From a checkpoint of a small transformer trained on Wikipedia.
Size: 14 layers, width 512, 8 heads of 64, MLP 1344 SwiGLU, vocabulary 16384, 60.4M parameters.
Architecture: rotary positions, no biases in attention or MLP, untied embeddings.
Training: a variant of Muon for these matrices, 1290M tokens, 9842 steps.
MLP neurons of a small language model. Each row is named by its layer, matrix (gate and up: input weights; down: output weights) and neuron, and shows model dimensions 170-340. Each number is 128 + 24 x the weight over its row's rms, rounded and kept within 0 to 255. Numbers have three digits each. A neuron's up and down rows have the sign that makes its largest values positive.
A block is one neuron, or neurons of one layer that tend to fire together. After each block is what it responds to, as a language model described it from the Wikipedia text at the highest values.

L6.gate101:084162107111125138079105156123149138111139101111126153151156108131138146134144136087150139173102142121118130092138118126159122117135133131157127162109161190131144132085131167148111130123136112104140149142133158125134113077084098121185126146138153141098070146139126084135120095119146139116175154112095140194090104143126141103111070158082123157131098129120173108105141128104138146107094086130125140102106156132103120092142100091105121094127117154123112132144136144137134108132126121113090136117117133116189139175160
L6.up101:141158099085137108170114089122095179067084145127120138126083128128153125159122149106133139115115147125118147114132153136125096109144125100148139091098105128118112139180095097157112122122137121134101137080100145123125124125154143107150119119130112122132142100141118128135158103146093106138117161136156133194116134144149131142125095149176148126122089098134112177136092137125158106126132113134052112123120147173172130126127104107149102079135176196115150155156144100154116121109082147123117123108102056069166084106147
L6.down101:149136165111128115180137153153152169100105141094148102134117145094151149153120130109118134120169094119078141152113124129078130107119190142162139106109105109149101135148134100156131122152106122105148147120103143088124118119144154152105095125118105133130106136085174139146128133110117149146091161119150138113102102148140103134119106119146142103108102095108107162137106111109111117142117167136095148165117129129132114069115141147160104116129111175172141143107157101150148167166119135090114141095135109101153087118139
L6.gate187:069124169109175132134123106151135115143119134115145134165185127129128138137071118129147145182099151142161134142127168161109136149126135116162130155090121136128107115142102144116113082153163128158189131107148160123134163179089129126171149112115132130118153089091106111147122168126112131167131123146107128150155097137131117074087146155120161108139159139111126130087107109091138113136120131116145104069114158120117196147171144111120127154153097160132127141138123161090127106137125116092119134143092109130160173161160
L6.up187:096107122107154144149120094163165139151147161117129158123135131107111098173143106113132138139106150126141126112138147101102055143151117148145144107102126100118128095134113081138108114129172140146123157120113104134150137163112138128137145122102136119143145084104112138121109137103101151097108153143144122216149125105109128117146091118137125120132153127127111155149152106112128120095109135116132102075172146096129111106170073131098122130115123167092140117157145125134134118140136149094079159146132101108118180110154
L6.down187:116160155132091162126101119163126119115160116137068136115150116141088089182134129139164145158153109146136097158108117158114078117151109143128154094123128109087132119145151129153123140138150099142134122099117155108106128097119172141116144140139118120120159121139111129120123137087078115126100137103168112157154162111105103078090155133094140111097160098135168140122143104083132120107120131131145122147102114073169117135131101107107098124190132121132101096159081126077113140137123109133138159106118134148109123105142
L6.gate331:123144104083124153114174144131179117120114178124144187106139109105148123131111142142175123120168162156154137149096130143177050124111126134135134109129168106131101144170161133163114082146150133158142122126121155108128083133097161147164149109144106094125119139113140129160118147099126116150143149109147128157119100146115105126071102171110165138093121125140132136124124107121166098118116116076109118129132121166164145133141074144136120097110095165104114128112169138137098145151089145120112093112135156083168156151160
L6.up331:128157118084121163075127150138206115097143160107119159145146115100100114090147123135118083128143162121144123133120154083136090142174128097133157128114141151141117148143143126129129124085142150128119148132125110149123109112085122160166134103175156112134136133118156145146137154158132139104143137132120158145108084128111121093096099133161179120142120139105131103147126087128105110140171104154106125126132104088100146112106129117132158119126139157139148148095116169081149134114099137149140132105108090121151125129132
L6.down331:145131151128123138135121131131173094097107096161089157126124126112127114142140169139115109185130148136110137146106137106138129153145149121143084148129176148112128116149125117094166139135151137099179133097134127112087153128089129140157131136158161137095118079125148147110134147118131137102131153123096146136135144100127130108076070103121173146108075105165155118122165122118085105120085181164131124131100105089127142136135128111142138134152151187126110141153148138120178157152124146115177100087161076103137130113156
L6.gate1243:147159106119130125133058117171139146116125118158110145194139138119139163158099136137123130139116139131108103113159071129181125149150146139113187120120147123151133156138133135114129120087122111178114146134119123131140106124138125117126116124140138116147091131157116142132098108057137134118142106133125140131094141151134113122166095136117173134154095146101170112119163077147125095134098096127137104105111124149129118080077122091118093133106104137126132127145139099144167116154131174114108166111128168076149182120141
L6.up1243:137116120143078133107118132115132141098151147131113162172118138091108153144078125114130112102158149094129101112169148118176130108130149123157175136141106174104126113104128130129123136098116145193097112139110135160116159111100125141136188152137160132127126112125149164127105130122105173115147079158107131149122114137110163124136126155160171125127070123134148120130158099146137118111128141175118122148115070128140096086092125136126089088131124123167113158097155099150137149139156088121130092160131112108209203148088
L6.down1243:151101113144058099127154116106116143116109146130146120117130156129118148165130098073139109103124127139131138133162163124133130114117148126144111115135117118145142143113142150115135151115122155143145133099111090134101186128138107119131140108155091143117150073148131133137134121126109179177143095205084122095103141150164141101108126135160131142102105140170135122133119074140095122142113117101137149111125077107160140049119119076159127117134145199125103145094147099170152111140154131139150100117129097129176156115113
Responds to: Final word pieces completing abstract nouns, mostly for attitudes, emotions or qualities, such as suspic-ion, att-itude, hat-red, tough-ness, accur-acy.

L3.gate380:155155135087149101145128122113112105111086078138111084162116147142146104145106105139086131147143103149155141102167152121150125182098151095200146136147125129151133138123142156107076117079143116128137178164148120116095132139128141148117096116113120145142112101083133135154077131095170101118136100150076090103109146129115079110115097139098115144116139120170114083125119143094133106113108156159146136155178129143102121164082103107125134117078088120153128089100135151118158150103152125122124120082126102091103126140107
L3.up380:110156149113168124167125128152123116128143158107089158124148121126107115149107110114089130132147153160109163163101109113087102156114095105151074142160116145161141188093140138125151162121140179107168140131157122139141156103124104131159122129114107112090118111099116107142157099151165116117088127140125103139114104132109143129125137152116120101110142126142112121136209110106158124152089124148099120141125115107116135163133127108150108128076087161131092114143071102135145127106155093087122102136125113140142144109135
L3.down380:080158089116143110146133132150115130118140148107114142095132138124100070130119151149100141115129146146108141145103138128132123154101123099089093155125135167166119130093133144191131091102130144120157140133134117154167165137131091131195135127095137115122153132108132140137115134127141122064113144130137133067129104131098124113124088098090101094125096144160089150131169159118155135146116115150103141136133172160132144122132160138130159156110126127174111140142125117127135166135107099122130090127140117181131125113095
Responds to: The three-digit remainder of a four-digit number split after its first digit, mostly years, as in 1|844–1928, 1|950s, 2|004.

L8.gate803:102150102095135122132123104146136122103133120087093129115117089133173128111103146133121164127121099088135126135150129161100145138103183117141130142105102133115078134090141116158186184127139159171106146066143117144138137153146161129115136156111118121192140109114099155141127123091156133110120118131113134145134120166135094147114143143174173130113115171089143126127155099119093122136160115146132123181162113123142095111159124165071112130165127125112117092153139140166097144147144135143114147185164134074145096094174
L8.up803:135111108104078117133152137120174092170097132091159124085096161154109125179119127177122121133160130125129097130112130116138075060118124136137168136115135122151144108148105102110163135088162133136123102173130125113118128124099139127150117127125115130185154151134080171142113155141140108140085119137119130145103134151096158124103113156111148114080134160109132163140121165106096113146143146122129155128138084124146108138115102121095154143139110161126124100099117139131121105151120114155191103130144152112148084132118
L8.down803:146090145073087120151095146129130084133132108111101117103129126108156096095139111120099153079110146120111091147091158106111146073169144145140099147083114125157183118156108138133146112111118154141145117130139081110114123167152165104171124125139118100128145126199078152130081135097148113155103142138177137134105127156073165135127069127151140110106131135110109130173094155113124110161123115139137155110143103145153100141115090100132124186141082129128081128104126123098140106114163136164151140084152117105143135121105
L8.gate931:116163138116163178132156144107121112116101144177140153086125122101120114130127120124204117122157115131102123133126165162123078159147132116175104134121159119145122178094149094094120107145157137178127091108168123140124115109090121137101129117126152149149089134121137077135121160130132183100119152135186138141130110169127123101137165198117149143099130126118144100099153152140125109148104120130132107128146107161100180121133141096134105163160095112131083104144104119125131114146119146120110132080141144097168142157126
L8.up931:134186131108125130121087141152121129142141145138128120120119149126108137131126090096118121167144132126105117138114158140127092119164144164148118129114144116172101140159148112123082170140161124158134108122168104173109132129082153105110097106105129149101090110100110123143068189161111082127133127130185143117112061126152084136069156104136180144146132123080169145125133123103135139115131124118114115158126099093112145102141110102119113120151135132158121102145165162112123097138137137120148109102148141121153151120101
L8.down931:138167101107110112145126128151082150145139146138162107131166143095130124174118137142103130124122140147130085102109188110137086112168127149145123115109119140142133135127121146142109154132110111124156127128125115125122133100108141115166124154122118150166148108165130118095102143141144092144138170128143101133138116114151138125093143075146164182082130149131140180118174096140135115084132134148123132142111170139127172093104098160129083141143111150119081138163162140136163117133185125154135122146157156141159158138123
L8.gate973:120169125120142153142129169136149103137112102146150091110122139177105138136098105154124159093110112104143148166162133199102074086100112066109141126136149109147135169092140149119123118134157141106104112101178145138118168071111187139141096156131127084145178177115156133165129106145090107151142128098119165147129135111156124142159145113123137117111109075112137120125141124135128129134133180134131117116120145143144105136190108100087090124108125112129126146132120160117163114129124117089141129159134134081161135140119
L8.up973:098147136101089163111127136122122123122159113161112131134179128118104093125138118144148147135130085142080139132133145167111174095118146149101122101128126154137139129119137131118094132150128107116150159110139116118164137172141176129122101112123077101155170101140115163122135127167114130154122118149116116142127115081106179132104150100120132145134138136102103142133160095126160135141177137144119070066124111127165131098127119108126126110094106130131119128150076125123133164127139134173121143099107120138130115146148
L8.down973:141173189110134165129132168131102153131133140149156156127151119165102121093123102146095145133122102158185141138139146139135166105135150125096117134114125117142091149124137130123110165150157110117110137115128080118119162084075216099122125107127124139173153117062113102180117126110132126137144133132116152114116144134143111140114144086114153122115155144103176157148150082124164124091160133128125091127113105123158148116110128076120084060095119138155150158122098122115134098120153125093149137106113089109142135142155
L8.gate1266:065139130115109129203135150155124125141104112149131118174152132170153143139134087121131144111154124159127126121131131169087118134129186111148100119127138065137119105118126173130106161093139158144127093115098106159119140132119155129111141124103127096130107148155124132179118089123116098099114111137136115106090141163126107126114129107189150135114105142113143156139130103127113163131132147137157123118138119122144128125100136116127134163122157096119108101116119095131091115126112148149090159143121093123120139141176
L8.up1266:134119127086121120130147153135149148142133131085170169103101112141118098073123073095107125087118111104101078127141135113088100157109153117090126127122130091147129185120094127119096141110152117096122089132114098124117139162123133116138140135086120134142160146141149190152136129142141152128109122127121131110084101141141107134112112160199121119119092115163112142178165111138096170131112120176120146096128110159179151110112096137121105102133139140170110117101165137131105126156134126080127101152108139107130124101185
L8.down1266:137156123084091139141094146132129142137135156121119161185059159090106160102134122132107155084132096153107102112146100117119126145117142176095140112152126142119137171120156149142096130098143106138188142155116144183125154093096154122149169154133114124138127158139155120114144128094127123107120109149126122129103093148114106091121122162184148153094100116138127157138151114158150147128135122110167084091128111118169151151135128090152099108094123158140111129098150101103123130140142135133118127138121103129140143158133
Responds to: Inner or final pieces of a verb stem that a suffix is about to follow, such as obsess-ed, humili-ating, interpret-ation, abandon-ed, support-ed.

L3.gate202:081125165128103145103183111120155102173146117119156071119141121123157132138159101178198164126108170079109145099142169152153105111126156102144125105138089157146096156141149122118082170133151109103129136147129124153082090129131124086119104092112128123104111120159138151142135150151118134139108057118158147114121177123147147111179141134124164157154134129116124116152112163140128110124138104109128101149124118158145105111098179157133119138109104134118126096127077065166123147119163120149131113144169112115105109145124
L3.up202:045102157134094116114175144120188082161147138112116118136108154120181130144158127142160168151096166079142153114132172171134138140126101103135110101148120141115115148130133149105065147118153118143122121157133131122118127133104142104129149112137129120115145118143123178140162138161109131092098092117132115131106148128128152081200134121148123178126108160132132136126095152137133129175124126100119115155124112171136094107122148129105128103108097114114086102142121070146114124099144099136102122139152174160103124153159
L3.down202:128124141149075101108115192122184111151132155102124120134097147129160155113165134136125186163128150138158136134094151159131116137144129143163101113089126081123126131144121135153092121108143134159150117151126170102119143143101173118118107127160135196127120168113118145113126158116127161109125155145136129128095183123132135114145143151133117155128117129150161132096136141105138164183120099077140138121153095138135126106134111128164113096139116118100120134120112117103112133107101140149104148123126168175133076132087
Responds to: Word-initial verb stems, often of roles or activities, that a suffix usually completes: advis(ory), consult(ing), manag(er), correspond(ent), inform(ed).

L8.gate109:110150099159153142098120089138125140127099080086121121127138091136099113181132111123124133118099140146153131132116084182101125145140115159091127137108132112163130170106122087144145109137164106120149122069138147142126081127121120155068133142128132150176081082136131137093125131118092106087143141125144155110150157146092106168140147084084134151151126177155134090137112122156107109097093154119091100098136118155118087167170145111134087123123111139117137125097142126147122104115161148127122118114092084141138115163123
L8.up109:114096102157204137108185130129129085167125107114117156084134152120128101188122099136077164129142156125075124103112070100164121094100111133124111121115109124169135132107116096124165115149125146106111166114122172108132112170094115125119076142148157158124097154106110114163112132164118133135121129160157139136109129111126169166147126128077147091149069131135161092139127110118122150118122150148097133164098128150104096103101147122166121102115077139113126121098099162105125141127181162153143113117135129137123166117109
L8.down109:138108141106095095148138138136184122133166172187103131088083159121137142079186128141160125152155133146133143120129173115139154094094138084110109129139115110084120100186128118127142131102136150164099111135137102125150119119153155136169121115123138124084165113152144128154123114099142153120127140077119104121116088117150146146075134160149153119124117123118119167118138117110116135168145130145142135136131123089119166122149096124112142131126111125143172113165116132100107105130105134133104129124133123121097137124126
L8.gate715:109134157142131140139139144132126115126118100121139082132137154129176142156099136082125121149167130103131105111138137113137107111132091163133122166128107120126146108169123142131136128152148138124119102121099125119139150164118122127092121146087142128069112145118151087114095130157136113139119107120112137087163126151102171107116140113131122133121110082170118132091122149061180136169121198147129153130082137143158157095094127120088138129119131125108144180121151146150110166120086177171138117149145127139158111158099
L8.up715:139130127138150123135135148110138143131151145088138166101148112105143096155094137150148099179168146118136080115097141121128116123156142121161163128097154137131107127111121105089093124154165108111142127148139109104132177110168112089116129138147145120120170148141092145116128109099123099107148145161115139130152167151139157136100106133110162113128134100134111166178124124122154115139117132161133131104078107177143164160096134125138159118127119102109134190143141111110087173129127158116099140093124099108117127103114
L8.down715:099170166147133174125141136113153114125177082129118116082149093088129101114096109094131086165095091103103118119129113167140131103218124153163154162157145114140095142119135119156149127132142118156129149111129139118124127117170085106129113112108130131096184129118109136106148107123126131153175131130126157118137152137091146109124137141086108116153092139145115137111141125147115091151149109111157133152091134149165147135101122124129137144112110099105115136154137114112117148112154099151139122149133157110118131133102
L8.gate1033:138156181102078159174114100143082096176095108117113107122074104128145123147114098128138136133153136086172125064104153136160129134128113178118134122166110117127104111140139165128117116092141114098159159155138124142094142140113132144117146146137143124103124110122101126114142125119169161122170101126152134079144079131150139152079147138085121131114124119152084124123103155156137114101166183143108153144124149143110092153105150161132120137146082126120091085109134124141138086103152153135105129159151127133100142109127
L8.up1033:129122130139167114120095146150141150137114121138166141142117128168080163088150127106117137155100137114112135132153066132086165093192147092152148161112109101097140150083118110143156160140143115115119105175173099126142143191110122141136127118102098106188155124171141164113138133135131110142098128137130156181169081117159116113142093147118124146122120124125137110113122134158123143157134096130161115131089086146107127127141110125129130113124091196100162110140111108131113072121105127150150107127118133075117135135166
L8.down1033:101115126138128133097114148186162096128135155104097142136147136122105192175158124177102103149149125088130122115124099139145149125124145115084123184132134165139121157095109106145122137144151175090131095166117101074126148145129142107146096132176132102140086116155138146145101121137161131092118131148148128153140109136122171140155163124114151128113130140130114142104134130146103098097098144175118156138115107142109161138133097138154137103178070111174093134136130184130121104109135108125124084079115112099106130117091
L8.gate1102:112109133148142098110134103149122146136119131091093126101140100120135083128124162165098090175165135131154138112115123169134133125159118194138122138115142141162111110126165122084102124092111164116117155105162102113155134127191106106128136152141161136147114061162131130155137084177115142131115142156100140122152135142092143129160190191113089145148132122158132108144109102127167105105123077132120161134113113141096146147125136120104123118134098155129134123095110140132116159140103140098106127138129128123107115115074
L8.up1102:086156140135141143142102148127176137118110157153164144137108095123122090119138141120154116167193132124137144086137147100174114138097170139135142110164089147159166147122128114143114133118139114075134151121145110120135121146127113189097110084114147133115111115178132125150138148146143127124146116099131033078117120113119100167167090101116166136124142125134117150128112112117115134135118161169119133097155141132127087106101124114121177101113136103104130123169088140123142119132118104127118134133161122131120118128125
L8.down1102:115147147145157161119144149139130100121088125126086180148117091131155149094152064120149113114167127097147167140183142126137173141084109089153151151180117156140141120125176089125142155118119121126130114166115148109119128170114077116126118142109110117136139142153134151111134170135166095087153094135156115099082136137135097096164086124103133136085161144154138169147074112139117108149091139128101083152165155107136116192106144147142154152118105117100146121135110134077186119147127124098112146145165120164126146161131
Responds to: Completion digits of years or row numbers starting list/table rows or headings (1'996'–97, ===2'008'===), plus contrastive words like not, without, though.

L6.gate365:142160142115166135092105135068123084137113101093148115125108147125158120135144141112107096131121170110118109128120134134089134125152176154159142132135082108116175171134135121132134158106179090127179137137118107146143115159162098136162143162102142114158064105102144091130129192120142105131126100150160112135154141164144117136122170093123122167128099109147115092153128112118167114142102119147111121114139136093127106102139142149123125119118130145134144128129095112132153089180108135112089132134146167149085139145116
L6.up365:101133140162149080120060126141138134099100112135128141102161105105118123093161149084130137138163154109083099141140159135079125127167145146141121116143128087100104165150098097117115124153119172112135084154131123129131143115125141161129138136144167144110070114136152088097098151136119131114122096111108127130108143127159131115147130081138186146143054080138100114125113138105133132090134081096121136137132110123128149100119122159119165088136130108141111105109161130139150119179131138146057122098162061097137159143107
L6.down365:088116134167155137108074118093142105097091104107098134140137142146127113113168107136100093180140114127119120123141142121089129129116117148141144118122109111099143152096152073120110091143115105145121116120140120132159137138154141135149132146133138128122092144132119119123120133128151143150124113123088094171123150164151110163121153134121109125105130109105147119129107155181102170106146099140095145115120120143154137143168159156160162132112163129143128148128151101132135131175124125140150147136129170079106105117122
L6.gate654:114134075161149164078124107120099149184072119142119142123144147147125115177139093149119110136113137096171129124132141132107136116134134101129148121121157118118168113092168131095120108080141141150139119145153124111147133117126125108116144130154137106114177090152113174151142159104136157108154111149142148157101120109160140122116099106135158158151126153123108133126163126062108084118101130138126152154119102157090126120185172156075195132114085092115105086115101124092129108105169093154123119150156146149092112120130
L6.up654:138106096156089165143133125158184120128125114128102104113099139109090142129167134114114110101136122145105107129127112141160111178123147157098119118151150091116171085126138153124089133076105124143118156109100153131134110132091144129160154134116116157126146108163155157100120157105116171130154115114127147151102146079109127097142127108089144156115101139166112120143190106128109118089130144082077149146190080144129069123099183103130149122158152073107104109151154108143178140119156126106102130115130117103098134118110
L6.down654:139118090169103130096156163084174154094170103133146114115087142155108155124127129158106101101112144094082137115128148148133147123138115150072072139103101091123170145146140141130125175099165159130129113107090125163143154131138095130152150147149134131149108148124149191125145090121118166120176128140158139133153153082108138114146128125136111164103155116139106174147131102112135135119158125122136148179164116189115116177135158098109140160088152114128113132107147100109189155145123149156130173150125148121070108088117
L6.gate754:095167096101152155083121120088151139154104122111151139070103147112113138147114113091101129110099135100103123096114115152086165115120097126119125129208136108157123109133139120123151145115128113127148099119135116111139128131141145108174148107147141100132105098137122107124170174138117094093149113104195128132133162137080145124112134129115137122139125131163107111098145108059134178121105109103124131122146125118103075114150112137141132115135118126108111128153107109145194117145140077124109146144163109123121160132113
L6.up754:140117085090128102109145134139129103145128103109138137140129100119107150159109107106130102103106146106139119157128128119098139135165092092083111137124166112150095118078129125121123138160159127085141168131143132135137146152093139124112117149152112158162124111139126129117123139131159118116126141148161187123102141167105148136068103122125137099115142153146136110093145125127139115144117143110133142111128126133118124114147078124108083155115146151114114121135129123068092146152140117097091125100138116152130140136078
L6.down754:108114140113134118153110104151133141117165130150121127093146176119067135139102119113149111127101112123117166113116119123098153118135125158145112141139131117188120114162157099146193140134127136159122154113156124151155172158095122126162104174138136117101128116130097107125086171118108084130130146140144154131129175122088125126135102131124126111118132107126161084124158110123136147148086104081087134125161126069116155146149083115135117145157157145135102102103094087101095142127145122090136116120084129151142115138132
L6.gate1337:165152100139196142117165151125105139128138104095068105122129144136101133180128064143094097097128167129123117144120112152139130102158093149133100137103146145174165129139129056133116128111139132082130145119084174140116139174110097120152106168149180117087139100143093112146151122117165137156137126113120124116142167105140142095126142075107110145138077140180139130138171126128134083114127139157114125113123138155131121120102153116150122104098091167125114129113099129110111108149194162139137154109140116076135118147129
L6.up1337:060137141117138110121145112134128148132112088117109175133164107132084110121100120096104166132127109113125164112144117156073138137116146132113051149157117107152121175056124136146138131142157130137120136118138159153138126151098122123143141125110118151114104128110128134135138110122100146101147147125137178137141158136112106141139107130075129150096128132153104105084172152126102146130107147128106122126132146171134145123158194147124130186130118160127119089143162102098128143145142137129158130109105133126113167130144
L6.down1337:112148158154139137156116167147094111181159134135171151107138149108149133131141152086136154126157154110124157150118121181117099132105124140088127109129107149148157147123130148137141092089153138171113135119135132097104150141144145134153129140084122140129098138103125152117080137102168170146122150134123117132111132126131162128128117118139168159138136146140120108125140121164145153140153114131143137141126137105090081101150092122103106144128158130098165132120151134101085153109080098120122159159141156145090173136119
Responds to: Words that narrow, limit or contrast a claim mid-sentence, such as only, just, more than, less than, but, though, no, never.